{"d_model": 768, "n_kv_head": 12, "vocab_size": 32768, "activation": "gelu", "norm": "layernorm", "bias": "all", "tie_embeddings": false, "init_std_o": 0.0, "init_std_down": 0.0, "optimizer": "adamw", "lr": 0.000609, "schedule": "wsd", "train_tokens": 1021000000, "steps": 7790}
MLP neurons of a small language model. Each row is named by its layer, matrix (up: input weights; down: output weights) and neuron, and shows model dimensions 608-735. Each number is 500 + 50 x the weight over its row's rms, rounded and kept within 0 to 999. Numbers have three digits each.
After each neuron's rows, "raises" lists the tokens whose logits its output raises most directly, leaving later layers aside.

L7.up2908:472539469558485423503411460536543569489558592437544496506518484541559496528547502465475600510594521545520503442502517460506497590450515523511508420539552458511501497514551442439527547527403440502450477467613480457533542437506461521415564493569437515464420584514539551500515572523478491473545576543493405430407520435621583491579501581546418540563425575463557533380567571483517486444450
L7.down2908:527436549456481582453518563468519583465524456525445529459514531501598470532516529350487478521519464435518534525479510475476511478582371413531631521427486490523484455510485481497496467508611456496557412494414476585542430502419515463438489463515507460500555519538486476515506423564473487565528476512554473492614468491456512530550455558577478525501585467588508553498368463458468409546424
raises: " many", " its", " two", " one", " another"

L7.up1857:431490548513502540485503494506537536429518476580476431494418445517616410591416481521544468405500528489509563560454505514488565574479530408484584542440467457440496513502710528524471493432483385449523446541492451526489503391399479570589456433586484603539459384542502521517451588470475454507643490479490432500549564518552519566533577564473520499441573527511505506515489491516490502480443
L7.down1857:551413468472577455472421426477529540518483481425464588471503553525438588495521480496460481533399520443511483554571589550534461528514553552503409450522478525482562533524399539535533545502524523444546470514505436480458661492536489438391419440513516529402475554479527523519410556484576448461477476502455453427548480506534447441473441467461588469488467529472526541520512556517634548511473
raises: "ly", ",", "-", "ness", "er"

L7.up591:585477498486489446530475527416602492431506514432476489516628496382380586532493411474382573422457516474434552572587500485542469405438449407483542424523538456512454521461501496469520612532481431431500510526443530487536522394554525571471546511417447534471524530488542528432516513504673477569452512400510462524486490439470444502515436520577444491486476490455572517469540507502459472436463
L7.down591:422459451495513589495552476557399434572456467528519534534313476582564428384477590533595429549558493546587473473427439523453518554534600497450460520559452563474598490463493533530487420408502588519516446481562508490474503562496452397437567535629544514482458490499505529570474505454393542493528462567504595430521515548554547473531550453445574551548514538560438440529466495508515531507527
raises: " animated", " films", " comedy", " comic", " novels"

L7.up2194:499470468464491471546566527482444521426461504502524450515474441515437550436490497505485539507502421489544509531471484531516423639518450508488504457492522438544514567487504533522477580541512410565415511494487420479426518410522540547479433476413498531443594563489522476510511570525600512484476404549578437535457534447651454575420466562616448499532511508427507543376515411483455533448482
L7.down2194:461572488495549524564512498506502472549560431510520510538461406528526441637479513443567520495460489513516572429605539446457586438518452534572537455573586530454547425574479490449458462457464670510538510509506535528522584493459463540510524443512532516523498437495579493446501465461359540455560542490416544498542550457481585452529546465467473528536427560571527437547462496522453432567493
raises: " by", ".\n", " when", " to", " for"

L7.up509:575491515505488424504481507550529476457576562538443538547529511559444495484464479607407501486488500631459488504489500479589512526534499552414495529474536522474457550461527551476413479409420442470521487519477502441496421459540432507467534473477451530441534456472527456535520513461462455554545391498457481508497451517573539535513538562549448536467467480508560429507544534539430500456554
L7.down509:536442562466447500473488470520421504503473444497488546470430503474512504497515505576541530502554471560596513554473480548459531523553522535419499488513488555517416542526523463440523503569537451424452571418437474465510495455481486517543473559575564543569425509443478554408556475540404558479494525523383520504414595457463463498453530506486458501544533550555589608533495476453468511490556
raises: "at", "al", "ill", "all", "re"

L7.up1134:482549527428395552570493455560535532454576538449446470572542499512495493592458572496514450493546470496565576505505416483491505494474441503486542449488548459551556535492531453583460487510482558500522529559609462484497469462552505516543538411504435619566492533552540505519429469430508532481518500512390439451511598549509489454544620512458543512545453503409508545447572501506433447458440
L7.down1134:538533525507493457463575511533501496452506502436467468540513576459483497474477501534466543494507417546482541456453489448471479455434533485443456490396429563520442503498486527497393510517543447545459579476535518549424513538505569480524525490459577419519472507578517493476549483558459450518455421511506451499507503514526464464587495522516432483571469508542524426451488455488456524490527
raises: "\")", ")\"", "\").", "):", ")===\n"

L7.up475:417522504635523441458420435503584527493503468515510474378583564512554477464487449528606452517454492524492522471473479506598522583556450561583486460515427525487452419499500499494396565498462471436523493518531501510568462458431521488550544495555507551530566560437492502558660493622553517497524482526423411499538466619547512493518495540528509477480591482525473451387545472464465524469434
L7.down475:470529460480505496440512574499510457516498468498460518542489448496603504555467505464440529467531445460436423492487501510493498388512421546433558534536401527490386445467580484502476481525545436437486527517444478634474473550459538568499545551496501544513495542499529582506482524469391450506543524483571507554419566517602436531455489481519470549489530593536534530501463494516487444461447
raises: "h", "ject", "fl", "f", "men"

L7.up1443:432482534613529554476622493483457492576523470530364508525395445517447520538464506495503456482548451505529543513482523525455469468499501534524518552616486371511524451547458490396521477521529470381520600499492526570463484413468540512467493535425439546481618499524499566613507517524548483472468529526581520588522554480471580434529450534528469539470565528556444434450520461492571485521451
L7.down1443:554552552349441448533358494562578468402487534550506415526531546546518518534484555575503522508499534465503400438474492455505518493535490466558458424439498626502526578470492452629543523523466466590447514464479441523574569484550477481489536507545526495507446566484544481426594514544441468500532522419476505373504548577560466550480532446448541438551532478439550595558479484576425444550501
raises: " Year", "ing", "Year", " year", "ment"

L7.up2609:500584491540571391490447545443536587430498579477592524535473434504611529473449536503451455537541593546442534557445526489492459483433538558463524438592529432507558533490507496386422575519529540479458450556479536397450523433440544462469506528506523479558443494504422415557499563483467449502509500567485481508466425503508598453541542512501557514369613475534505506453472422517508479494496
L7.down2609:518510499432404454503555523531485519536588445511456461499451488427473520516469505427443481538528507554492414534482450446596530513542552421533500558465470596455473379555560526557628439458481489504513578468420542498503460525522500471562600480548498528557490526573494476393489546540522459563477564477515570499452608390470452386434545533496544480466461460584487440466595563459485440536566
raises: "os", "enic", "ico", "as", "a"

L7.up996:531465459519557639482544546553593556489574504506500426497468438387518555538478489499527463442532533466513398535490531522568575516442529573459526503485462482502420422596496462565462449462440469486463560453614547476583492529521460541408474517493434375576448468534409478541498540522436450490501583456549487512555542469468490502608526533542539526595474508547515495561525514513470424494485
L7.down996:501572521462377437443429443479447516495540525490509504498583531582521442468423525473493608473405450562501492511521508493487476448549565390541512513453499492566615604428524440517527481528558564489489551485456559589433519534463551461522551591425449502497487566524522491468545487494531550421524460540439483442454444544513576479389530550417429490425518464466512500486498552496353538525503
raises: " a", " an", " another", " additional", " one"